config.toml
num_hidden_layers = 12
hidden_size = 384
num_attention_heads = 3
num_key_value_heads = 3
head_dim = 128
intermediate_size = 1536
vocab_size = 8192
hidden_act = "tanh_gelu"
norm = "layernorm"
norm_place = "pre"
norm_eps = 1e-05
positions = "learned"
qk_norm = false
attn_scale = 0.0884
bias = "all"
tie_word_embeddings = true
parallel_block = true
extras = ["capped logits"]
init = "normal"
init_std_qkv = 0.0255
init_std_o = 0.00519
init_std_up = 0.0255
init_std_down = 0.00519
init_out_by_depth = true
optimizer = "muon_variant"
learning_rate = 0.0151
beta1 = 0.9
weight_decay = 0.017
lr_head = 0.00805
max_grad_norm = 1.0
warmup_steps = 200
schedule = "wsd"
decay_fraction = 1.0
decay_shape = "linear"
final_lr_fraction = 0.0
batch_tokens = 131072
max_seq_len = 256
doc_mask = true
train_tokens = 636900000
max_steps = 4860
dataset = "wikipedia_en"
MLP neurons of a small language model. Each row is named by its layer, matrix (up: input weights) and neuron, and shows model dimensions 48-143. Each number is 500 + 40 x the weight over its row's rms, rounded and kept within 0 to 999. Numbers have three digits each.
After each neuron's rows, "fires after" lists the tokens most often just before its 100 highest values on Wikipedia text that the model never trained on.

L5.up177:515515470432505549546458486451487538510466507562451562463516507484484398439464522529473535542476520532495524463515475425437517439510523451551497449523464437483550528473533471541543506541544465527550475538563520548508487556521580506475511515563496518544436484369509518517515438542489472514
fires after: "S", " S", " m", " d", " (S", " F"

L4.up537:499493448567473467469519490479506574512507512534459487513493428448527519488498497522512527560550524459526496528522521411518438468503517563562563441586481574610497584554426607531487542467426482423456476519554502457467523504523503494540507461535511439485538464425469536487510508539495505529
fires after: " f", " K", " P", " F", "-", "out"

L7.up1420:510579478471461515549479429441475527514501574569532572460477509496523474615506559478474527501537461437497503556527582531480395522521517512476528484513505491448451427496540491514549527436490498484540408502558433523532468453515492449408570579427457546541514460461551475467443518502496524523
fires after: " the", "'s", " a", " The", "The"

L5.up332:458553448452508472554454514557457491534470468536460478536536538440476499505526497536481539522426485543498491477495421467468536517527559488545569542516522559467447547426437501468571512511560454499492511521461463534464549495545509474536585507508584601476419459435491567531485591561525553478
fires after: "-", " to", " in", " for", "s", "p"

L5.up124:513493520474489494482522455442488545446462539533461483513546519538472377560474458511517523484545491461533433537537528514521494452604548602440518505548510502487411477455519442489466564439525534499480554514491537504502495524513488500500518483557442526469477508471514509458524531486469458455
fires after: " |", " of", " in", " the"

L4.up340:492491515420469462548499512452485507468446518499501519504456393532504541470476468494470549505528517526510566532491505516612476487519477520576433478500478441501391481550496524545473519528480467534427499409449444521534464476529493490484530486526407438478453481456455431552543502483453480528
fires after: " R", " H", " r", " C", "o"

L7.up1315:478445543497502487438470524509485522537493539446459494546452493509528518548530506574442428515484499397457466502466521582484527516541453543516515572536435489580493480462464484536456430512491506504487495483417461521450483574473516479524551484498550499516504480454513541556460492498475544534
fires after: " K", " Car", " B", " Tenness", " b"

L7.up359:487549463423505528527511442488447505444529529527480447483526530486495467506550473504526512427474516539503488520494472471505462515531543513538563541498532516586464531492469511487524505497516530540418511472489504508537515512478522462482533546486538417479565526491508536511460458469528488447
fires after: " |", " 1"

L5.up515:568492532499447471471563492444441602525514565513472496509459464471547466541518506426513560441469503538434440529500451464480476520500499518589573535563456534536460431504467481548456485421465499495489505522465495454565507545515556453507512432498459459610449548529561462512482463526528518462
fires after: " K", " H", " P", " L", " B", " b"

L4.up196:478525452518514551462496446551498446522504450492504488537441512482499509490528480425504454516511478479541399534469513496471505542458522474476447464491499488473521520499540467459478465451520553544571455499516545503470470500518531538437550429526579493493456504573539549464495480461477550458
fires after: " the", " that"

L9.up358:484494551493496493469548498477515592497553433475445589465492453495579483544447403477454492499515506496455471480510462567518418481533441482527541554468494557519403518462525462561551460484504555556515521496481583485537493507505494508543429510485529488574512501460544508440471613456516491521
fires after: " on", " On", "On", " re"

L5.up585:474525456523606459572454509488492436533515452493496526497479465516551436479540498530494576531526511487494599488491471541424465485536477495450486500522458556428482509458485439554576489527456500435620453514555601545532529512605516517487516472485456408485469431433513473490496576476541503486
fires after: "l", " l", " ch", "el"

L7.up48:444521430535499508451531459456491481522507503542479497490531483525513483511508470478486459477560569505484503488453508478540486399576454560483460514526535617522526543514491522526533449494532522436495501462491467507506551581533502479559505482557510471481532390422555511501540521430492574495
fires after: "\n", "W", "w", "uch", "Q"

L5.up972:478504529495543459533530482456492570504522418512459476506539513490430600529511500511427486539517508487458466528455498465521558566513412550492559488489491574478545498543543479432486508551503479515543485416503490514536536515514578515530447581541489451502498507501544546532510510480471560439
fires after: " the", " and", " as", " a", " The", " his"

L4.up482:409538468523544512569544555501452498497455511553526484519462433482427519480568503462413533502431475495511451543468450437488531488545561519542518518519485459457525482477544508494532446487504470441493514523494529464536544516451560544517559527528519489583560504517551436561515509516478479453
fires after: " b", " B", "\n", "-", " co", " \"B"

L5.up174:504467492545532404454518563465453446450494531490510478553480449519498532584473466478533506488442602474519568446497558525492559473514494534520517561471431449484496520521539504506502534548441454457486528473508497533480450482526411475475492546473564473466459460533489450524475410535577535427
fires after: " Ch", " ch", " st", " as", " St", " has"

L4.up815:501494459492480527508520501558591478457535492588510521501561466527428522532480464429546503452550507497459552509481477513519493459516444517481577589452580554548470498495466477461473496473506490476486532468470505497453494497591526470546494525515593468515516432541508533449472449532503606519
fires after: " —", " |", " ", " –", "0"

L5.up189:443493465513440541505503461521509546435553455496418487514553461475530512520486482493532452498470508509508514454448445462462488514518501409579479496544554485487509499424469444426494499474491483593481495415556499530525488503477511451440493574522468597541494468436456550474510543499480422482
fires after: " m", " S", " s", " (S", " as", " or"

L9.up241:532554480469442463519509575499542407487551567459420446447470497553528516501467494476491493483538509480568526552492491516516544512542463487473549457470536568477480499482518541487516463480527478428513518511452485513475448603570553526458510513436509502513559521504507495532483511515480518465
fires after: " Gr", "\n", "|"

L4.up226:543517469469529518481470573559502498559500512455553560495506545492472473501462511484556588479468446534527510518431478546540425497471560587464545527455534546491532490562549459487469583427494475554546520546507532518564494559473536519486513497479566511467450537483515446480484527474484593570
fires after: "\n", "|", "-", " Running"

L4.up1392:474587517457495547546543485452558463460498492494531496500516448505537545551511549534472537583411507455476518552469488456471487479528485493452510477475547434467490502495543527541546472562450496527556478496482510533522519503486490510536500482490485537500453448464484532533568512486483489425
fires after: " t", " Th", " St", " T", " W", " Nord"

L5.up628:468484464535537561475463542520534496524497466523541525488480463514514491473517481467534562481471550549425432530517523515518569475465512538568569554497484485556499453427452467559555557508466440523512524525512489505523471475612467494573486544456542532498476584519456500504494524538494515483
fires after: "\n", "==History==", "==", ".", ".\"", "\""

L5.up1356:474535484457474561525421516446499507482506509490425463482468464504443481565524517498554549578472481535575499503559528503468528503488481492563487539540497466538449484436451490419550534496474570500490560501507483487464491560478534456432552520525517465505467567505488519507548470481441445545
fires after: " Ph", " L", " O", " W", " S", " H"

L5.up1267:445547563531542582558472543434489443510534506488467454519489480532576554597547467455510537548451524461523521519457519508497440432552499524483544539491499538485552548543557580451510503352472429509435423505504501486486501531443482513471523515491498523482443448489466490393490501516506481538
fires after: " T", " He", " ch", " Ch", " t", " Wh"

L4.up1343:458518471427514546479518467458450515499486435521520541479445486540538452501512468448479525547527497531467513541541487555500504514551601454590489503501501563512602426519451469531456512568470563511479474543553458497501481515488464506484470444505496472508470529487541528496557505548526487474
fires after: " A", " a", " th", " D", " Th"

L7.up635:533465501505492504475564431476503563470454538444489516492475489529490535497479418443477466549433487490438458548503478526521413455564428505490478493454499521462540519507550509527522505546505538535500459474460504501572495492522453575443372579523473460486480448442511528491558506459493552515
fires after: " on", "On", " On"

L5.up1465:534494537472430485469571487444485583430570512525515527470446459540494506519536529464475497524451520477444445470484522474457483521501463527432527502527542515484470528497462488550547472473574524493445502427532488532464483454472516517456452517543569448577500503479545608486427531487482494416
fires after: " N", " C", " S", " P", " K", " T"

L7.up1406:519533554514492452468446480540486581500508507505508401498449421541454512495531504416567530517469566537492530452505450497499498510509477542531460538540550443491494464522470526485443496519480539483458463483554481532471455514500486471435490491470493414611506519526501454512517584536463482483
fires after: " p", " P", " one", " He"

L7.up358:454509552521604518594581464494471508459558490551517572464489480505489533500534410520474518454490525478537504475501511505500553514546497495502517554483487435493476457474547413537595513468582516553460561539499511487553496511478539503506508491582532496443518393534470496517553482471561510450
fires after: "\n", " =", " inter"

L7.up1297:531536535512572474514442515496479510487522510494561487471500483474487490453488552441505506515461436569509511473435495452476473516505463508497481452509502465485558508487443530552507497422499518432578486486497493473503471599500520468492470548582482553492428453439552443506486506464509471446
fires after: "\n"

L5.up694:487488493516522471537543565522505517556553508559472515570475453524541507540410515541526438538468486517398477517523433539554432418480470546520525485452486519517539411490529492473554543512563504491530429517516512457503490495610549468521566476500531473537529552554470605511474501498452520435
fires after: "\n", "ributed"

L5.up469:438483561515526464584473493467516573478523459532483457485456541515508507531439493504437506586445557518533502450484508451468488572494508473461491481531541521557499502538502520565472522581513483496453540521524440534530448515471540539426463495520445507522458565506537473499488558491526461491
fires after: " G", " is", " "

L5.up1454:506504520440542521547493492506547487516497454479531544516466520501500501514479525469415504478442510522489459511495514508465485455474455526469609544512459480489546553513463562517466523422610462534491543554526573516559466547511547507534549528465503508552407542523498493531475546601521462505
fires after: "\n", " and", ".", " but", ";", " |"

L4.up1187:473578476472535474561484484537453526436506558453538480450477561493509489518463467486409541543480524490457531549505469547505450447417516450576466467455547548571445484488465514424485524474461506549517532493540518466451502473515520510540414546478490531437481474475515505499531527455470460410
fires after: " b", " F", " L", " re", " B", " Be"

L4.up94:530504520533499407443505478487508581545499435471591490590509465550502506501550463559516550491504522456491516531482482577525474506503518554484454513495479560455501555497494448460454532486553537449557493529451510464481479490472490485419466528520523464435560477466571521585439496518548507466
fires after: " the", " The", "The"

L4.up854:517530473464509473499468498531536460447480460562462559456487532557431433479467466495520601514480545473541547494515483578518510517554574531494439516439529581547492529528567506522547551455502569564573511471494452525482482551587470519506564511497476487437498486471486525481557488555526507497
fires after: "\n", " According", "-", "According", " Luc"

L5.up1383:497521556526533529483504450387522567586443546556462491519459508498445514417472498542450512562436445494493505467515528500426473494610491500614484487524485507500519483512502461499437477514534507456490472477445516455446507527531506538447430497494412516545521538460477485591586560455471486508
fires after: "-", " un", " 1,", " imp", " b"

L9.up491:424499497537505473521482528438499474597477474474481464525407496527502547518447477486521490535485506498453490468449447578528525487501505560533492568473453460418415540493529521506461430523461462462532463473495525496468509420475481453535451506479572501515520514511450480461485500495406510476
fires after: " |", " to", " Win", "|"

L5.up1287:441468466447515466420523511429503612476573454608505557447410398548484455504475490446529516473503419515495510476526488407562524535504457516514507486491557513489540492464440430521483428454529452538521483554554505570539456576480483489510449513442533551490481507506473515503505548515438498525
fires after: " S", " M", " P", " m", " C"

L4.up46:585442452437442444542464472544539547481454454473492516481492509460516495502470463514507497560510470462578486444564497550536491505449496533452465456523488469523493480564552521586536518510486483500434474498505526505544517509486545419481484504543521510525561487501557524465523484452492490510
fires after: " |", " was", " on", " the", " took"

L5.up1451:497497542526504514524506485478494490531550634569418541526488460466458495459560561542519402491514482507489518435488486487418481471438446515475513526535475501466513426537457501614605560479487607445519509480507502472494575482507560402455512496507528504512496446436455520477501483531511516535
fires after: " P", " p", " m", " per", " end", " d"

L7.up875:556538484501490445510465517536490519526512495539547502498558519506520479466503497497491512527473490510470493554464536472458480486448447522448551517536542524499487488495494503581505532538490450492542482528538531516496505481568432475608466506452440449534576554517523527503456509474472483429
fires after: " |", " ", " Report", " —", ")"

L5.up218:515472444467469478506481488477483565435494427492506481537516511486490483571548551461539550535483570550551492472453514477509509525499455496566490526524526566542535552524488503528468530541474468505482545501491547481517503438534608505447502434465491533500516524517540556490529501505444481466
fires after: " the", " an", " P", " p", " (K"

L5.up919:476415562488458521527502578485504523512534414524533526417495530475515455564501516449493473491522552520467495523513484522486489485490504469526432511558467634537460490428491509504450500518493502472521465487545512535550502553455537474529490516460540484502510512527445480557459552484563509502
fires after: " F", " M", " Ph", " f", "ap"

L4.up655:548521440495535517517468520502437453496511496497477527480469451414492435580521466454536468573514581474523474483456535490538528480469529434489507504536483483510472472536481511527462505457495469434498556531489487533546472519581586501527471529495518439525571541436540538430541435574553500512
fires after: " L", " Pl", " Ph", " l", " pol"

L5.up663:561511515508504548532458508455516537592520513480503564461598431490455486525506563530456520492485446482489493462521488552425493540558514438488478466441484534453555488456490513478507452529554523561486451535525499438519531508443497521559533490466464513532519526540508529462531513532436537439
fires after: " M", " Mar", " Van", " Kar", " Mor", " F"

L5.up217:547493570508521486536492440550493502524511555579516505514486473524532562557502433520465560520507524488530491471484470484524554494417518529555495496483478460507484443471442533567440436500567492503527463508450604566458483502498451478495562497573466449496512547489524519482477466544514528463
fires after: " the", "|", " The", " made", " he"

L4.up1217:526513519451483425446523470501424462531510532472480458449519509508512505496592493472498470506479484527504519534459540538537519468420448485525454472492535566545459513444480553477485530417514535470537533417509483554423547507559472512489522576524516519538473549473472485462540571489346506536
fires after: " L", " Q", " S", "S"

L5.up1316:515568502487498514411430527470505508473459475535474539486474509544502491521502518489473483509529417589442540432504503549456490513524460535519563465462516531414510534453506445482522566569529552564471444438574519562521497472565563520467574458464502513443515534515549490527490530541533497504
fires after: " the", " to", " a", " for", " in", " an"

L7.up957:554473487472391457495536427491527527422507497479473491452498442530529477526528552526527459505473502412491491591503510559513519485443490497573466534500474490501468515472551510449487490483440453466465434436520477531501498517435529436521448508459491505465516521485514557405467478502469503555
fires after: " R", " f", " U", " L", " N", " h"

L5.up104:528476503538500598526532433487407544489481474505468550542535488499479505451499470569452507504479534556507414513515460479540448518515449513489481532536524489476542445503522509500504598497566510497539476468504516442471583472496515474552512479555557515545526517491492497528548503541527495555
fires after: "|", "\n", " ext", " |"

L9.up1237:472482443518516543565469482442513442475476528474481461608466488542426468470505493507543457422482517462445558492464523463511502440452464464474525488414506520550517540482496515435545582525529469544541501550563552438465452479455586458517462482609520479482497593468502462470569558529498476485
fires after: " ", " is", ";", ");", "\n", " —"

L4.up250:510514548468451417469525497541518493523529493417468517443548485447516499488502555513475502470434447456522453435492513508505472545412444529479583472407481562477461583551460468526486529489517494431548462491543469547466428510550557547501516514507460518449425532515444520476548490507508497404
fires after: " |", " and", "S", "|", " P"

L7.up1183:530477435452468454580496520502507506461514487555493547476467494475503490488453486518466480543492527473520421556529558488489541489490569484557486488525466533432478498452532557501568524464539497500483454577523500514531472478481447520481453522517463549524489546450506535468535500420506482497
fires after: " B", " b", "B", " D", " \"B"

L5.up1002:547439458557493494465512467536502481457501498549546493482482517540465475501479465551442511427460471454466490488488537392492530547534480436504465509475505524483539460474529434542501459448421481467519487466504470510550575454531533415463550530493532507493453462499421513558494490569478524437
fires after: " p", " P", "oc", " in", " Cup", " "

L4.up1158:460463455533419434425512535501540516537488478485506488532483451573485457428525550503527567467518561509505541504539526527541513507474467501495450496509538525520516547497520480538518514493563508430533523528563454547446544516525505585475500500534508400449499513497449510429484472516487555459
fires after: "\n", "-", " species", " +", "Species"

L5.up517:521462498475460518515467508514491570511525535524479445448545538456533485469542516457486498462478554512518482445503504528484513487521448480496516461550480582428512534531504499501461448441487490532593479499493488532474498493516517533496503538513471465431516545511482499522484519526507528533
fires after: "\n", "u", " Te", "M", "i-"

L4.up762:600449504548519442400452519452509579502475437511583504453560515477474453537534465589422484481501487493455473457545434499537481537589509493533500534484522489544491489515543486516498527546483499517535474481522484493433507498501513464440566553516448470507487513480456402471526518479512500524
fires after: " the", " p", "'s", " P"

L5.up199:395494484442480472510448578424569535480505460418454449500482478548469526527513492523523487541474513464422504468506505475470529542470496489533533460497476511450556567485512448403538527530536490451456532455582371493478547552493503526450501517544570582449561484431462487452486465425499515539
fires after: " G", "g", "G", "ig"

L4.up194:415535487520494513475497499492542525530511514563458532464492494533562477538523470472499507450516517634495479558521502480516543460506548515511505545551523496541463469516442445531551509499551520473421558484615417524471471505459474477439473563540411475555423518504545502479442529485472522541
fires after: "\n", " C", "==S", " S"

L7.up243:530442517448476496565512445544542459482475501555475572540505532448470534460430517518517622493610543496565506517471487514513530537452499545433472540440420503480505515546485514524588489458447474512492527532482492558526537563521531493387567444520482464476487512539364491522528508473518451538
fires after: "\n", " |", " film"

L4.up1257:535489511518453462508430451473510516494521457514533423467499532486564542579433415460474498481477609465473440509496476436512551572469478512544501497532462490478475553464503561525506455547477424482418456522450497543464561462472454564576523555519589506538538517438487510533472524510532509473
fires after: " the", " as", " a", " \"B", " was"

L9.up104:472491419489467513509504436456486457468555476504489402451501518580445511508520483513521513486439572484505423560450512522458523493503470531578487488487527561605480465457434523548507489506473481490508489499473520499502410540442515550458586565547440512525456510439490455524493546556477494502
fires after: " Apps", " Goals", " on", "On", " On", " |"

L7.up168:477509553428468489444589451522564518507499435492463553498462518509507496530432456559534502491477534465503510491585508488470525507525437539522505405445496486499570500496491503501536459523493493432516506484501549532406522482496550455454438535522492543541528529529435456507569502545467499499
fires after: " the", " in", " and", " of", "b", " al"

L7.up420:474502492484489449539383552446499539517540494471533464502473496482534499599485513497536555543459515512420474540539457511572499548473478497523565492524467545491589472511438586450493464549523514463472485517495491442484592452473542506486483517382417518431516567450544470490486515462506514456
fires after: " was", " one", " of", " became", " the"

L5.up281:511468538476528503521549506529538550625459597510504456543472500451535472510519524517503503496441471487514453501485536480473493453522436487483499530582404485471552489542539488624535514534526488541510488526448555503513583568489451450502446484489513554518489585425494485502460432532445555512
fires after: " R", " V", " K", " W", " B"

L4.up818:530475556498464531401537527449528559488575568491510577509528486554487496547493466539471495473478484501502472578541502459464502364455506487522507506471509401561504540455549525529477508493524507564568453490451473500509498458478519495405541514529472545491452473453566435504575489530520500461
fires after: " the", " The", "The"

L4.up1359:480546481492512456547505538524503466541418521546538432466463457543505529417510540490491486569470510479456558446582556452532458513456479411596492512534511512519442504525574543516454500474472511536413490555530491494491475463498570511482485463505490438528379452465468557510538475507467499455
fires after: " L", " O", " o", "x"

L4.up1484:549509442499557499497572507449456543554484400560519532520572516526529502530607495508509433512420487511531485446411492507486517509440498486487416444433530547448529416475522485548545440524548490538509536565487518496484488444486532534511491510528522469453500545515446474447550535549554545460
fires after: "-", " Van", " C.", " Di", "–", "/"

L9.up1398:490457503577451529512497505423514478602470483529439453507486469494477450465473439523521519567469498510483508514454514483553514406502528466458425514490478512543470384441457479452521473466564508557535496492466488520462463427465525486528520472539489532439458548540479477498527523540453530434
fires after: "\n", "\n ", " in", " ("

L5.up1345:496484510395428544508570595454499494443488507532476447546497559481451482441453466486503587453512498524531489519570482462553510494530525549530492528525522572445498555466545482524550461531494425544459496475504517462468476534418504469461519529552511499523500531474527561517508520474525487494
fires after: " b", " G", " $", " B", " th", " +"

L5.up1189:530454540475531429495428458507499500557548481509521526498585414504533540475458503513493455441504435525607470553463433498491456423485503457485556435557523493561476520477459498457557552525541456524591562507485539527462503483492535484466514510474576499483530487514420460511435509518533509539
fires after: " m", " M", "′", " P", "M", "op"

L5.up39:550516589506438476522494491532446459498524406464524540553517514537524515451461480572516494546491592521558482505430487520476511479556438497491497472520526548503462488513531518527519410492462533503474444536472551531497504413534473477470474515473468450496495516533460549599507572493506486501
fires after: "/", "-", " #", " ", "—", ":"

L4.up957:481496467501507434515482566450465510470478505462447473488523449496421526517505503509593482497477484485568497498457425532511467499485544634493506532543433566404485434471481574522516428469504539510451517606482562482562517532451497506559498487514504497525484509435519490429498524466448473489
fires after: "|", "-", "man"

L5.up542:537476496515545480465503528507542524510478492455450438489476526496474486522551529483503475530414550543492457505445451457499481485509485537559463479472487493524520584611544554523568483441503435453515529481558498487427507475504534441487458425447500510491494477505444573489550490485493532524
fires after: " and", " or", " &", " to", " of", " than"

L5.up499:481522500522489499495546544455478490535501478463564549428633546522502528619484511484463539456438505492500528563482518528502500491512549480562546514469473496492412446500469505515475554502524529457517539509470447446487510562532518430429522499469548527533571447437510525523454398460461482529
fires after: " the", " late"

L4.up604:476503479460515494502519491522501468514530486527534563547552480488470506526482468458474455540463535495482560509466497567513480512434532515539475513556463525513496460430497530536501522515478540516505479479576449512491466517480485521500483524486527432473474482466368467530545521430499562598
fires after: " m", " M", " k", " T"

L5.up1503:466505499493488471524516506546518495541450497498510540451454472611555527564592430472519512532469488537540498532481476493445501487491430517526511504473559527464444498472542568474453481516583537502493478399540521553533503473544571470548439536534498501538571447481455496553479488550452509464
fires after: " N", " L", " P", " C", " n", " p"

L9.up739:499499505461490541478468451519459466444519511514502451486537544506496532519487516523434463449513504527395508537471510482442448523545505503455549415497496515459589515438491605495526451590482478463562480459469508456513507589529512500488539483518485503515512482521513447498502527485440537588
fires after: " |", "\n", " "

L5.up489:505499587574562504600438478491454522568483549494484499425446527510470420527518485479512515469453473440521531469541434468492554465446412514511550601460522463501485465499498473534486524482537454604459473456418597524511479498479508442504501485509513580494477544526534503367493518446474578496
fires after: " He", " and", " a", " he", " Re", " would"

L4.up1325:514534522522406541500508529551553439483426547543522525530525537520534544520544493490491493561419472475492438436555466395456472499519420506528503513565542562553524440580485445463518449502566547430482491518468520428448460523443570482457546500528508425548503496458419561518514450530557444532
fires after: " K", " B", " G", " R", " P", " $"

L5.up544:497540438466480557476452503445513410478461478522561481543527551460511547493527553482458582513447534488581529461496546484513542437472504451502545540544450519501499460517515520565486452471540506467480504449611513456479509402515496504582477456486566453521569569553491511504540503460424488466
fires after: " |", " granted", " to"

L5.up952:509475483558427465545504531463554562551513484505539508592521502481523558512504520574580491519511592473481479518463529484521540512509526440531532532481511482509483477481568463591560526514454532491461486429561596550464490448573502557537492449506491606489457505524474487531468485555474553475
fires after: " |", "===", " —", "s"

L5.up1021:532444540540531455484508562471499475514542536531446521550469495584474516479446516527442545480466495494472476493453498544486500440557502544521514411493551546514544501580472467494477615501464551526488545504429432503502503464515481503471471404428577543495494521453509463512455549498481498458
fires after: " c", " P", " d", " p", " C", " dec"

L7.up365:485552470583578415516499523465447556457469473530546562501495469552530471484536504566508420544466507568447416520500445494525459480516543532533535476439505424431446472503497487468504549491520504541501531450508529533496534475518522565550500490510524428535473497511487496557516468539539511444
fires after: "==", " ==", ".", "ers", "s==", " ==="

L9.up1351:458545539470471444492464550466505550443481527494529491444503488439447456503517492519462544529490472451500490511540476561511443514478508599486485452526423494430525505493596523461501548524492526536545490499501561481524483496550536509494446531568447468523556555520458499464515524482489493549
fires after: " |", " at", "==="

L4.up822:541470455464467511483467432514482534540502490487476478484440525432503552488496522510459463530514519502459509439496578505397519463513509508602480395511526541519498450502490554511536505434526422524507566632532521465525484480479559531477530561554468472567418477508519466490534559540495480522
fires after: " l", " L", " (", " X", " 6", " $"

L9.up228:458497528454477531515493541518575469461499528527550528486519488589417485542587568450514488450489435517510473472508533526514537500429515493542541440482489483416482510558480432566485482536470434534456539495469596471456481491489553427514503419498474463488450503500371593461506476553535476506
fires after: " |"

L5.up201:512490553440559501451490524502448487491450438529581476439462426527518446453484584514534498482544482482470544528465491484502469470488495489552605526432567481582556471486486570506491522491481510517517533557509453521508504471490528518480464538540484488490436459476527551443502486457489493580
fires after: " T", " I", " Y", " t", " H", " N"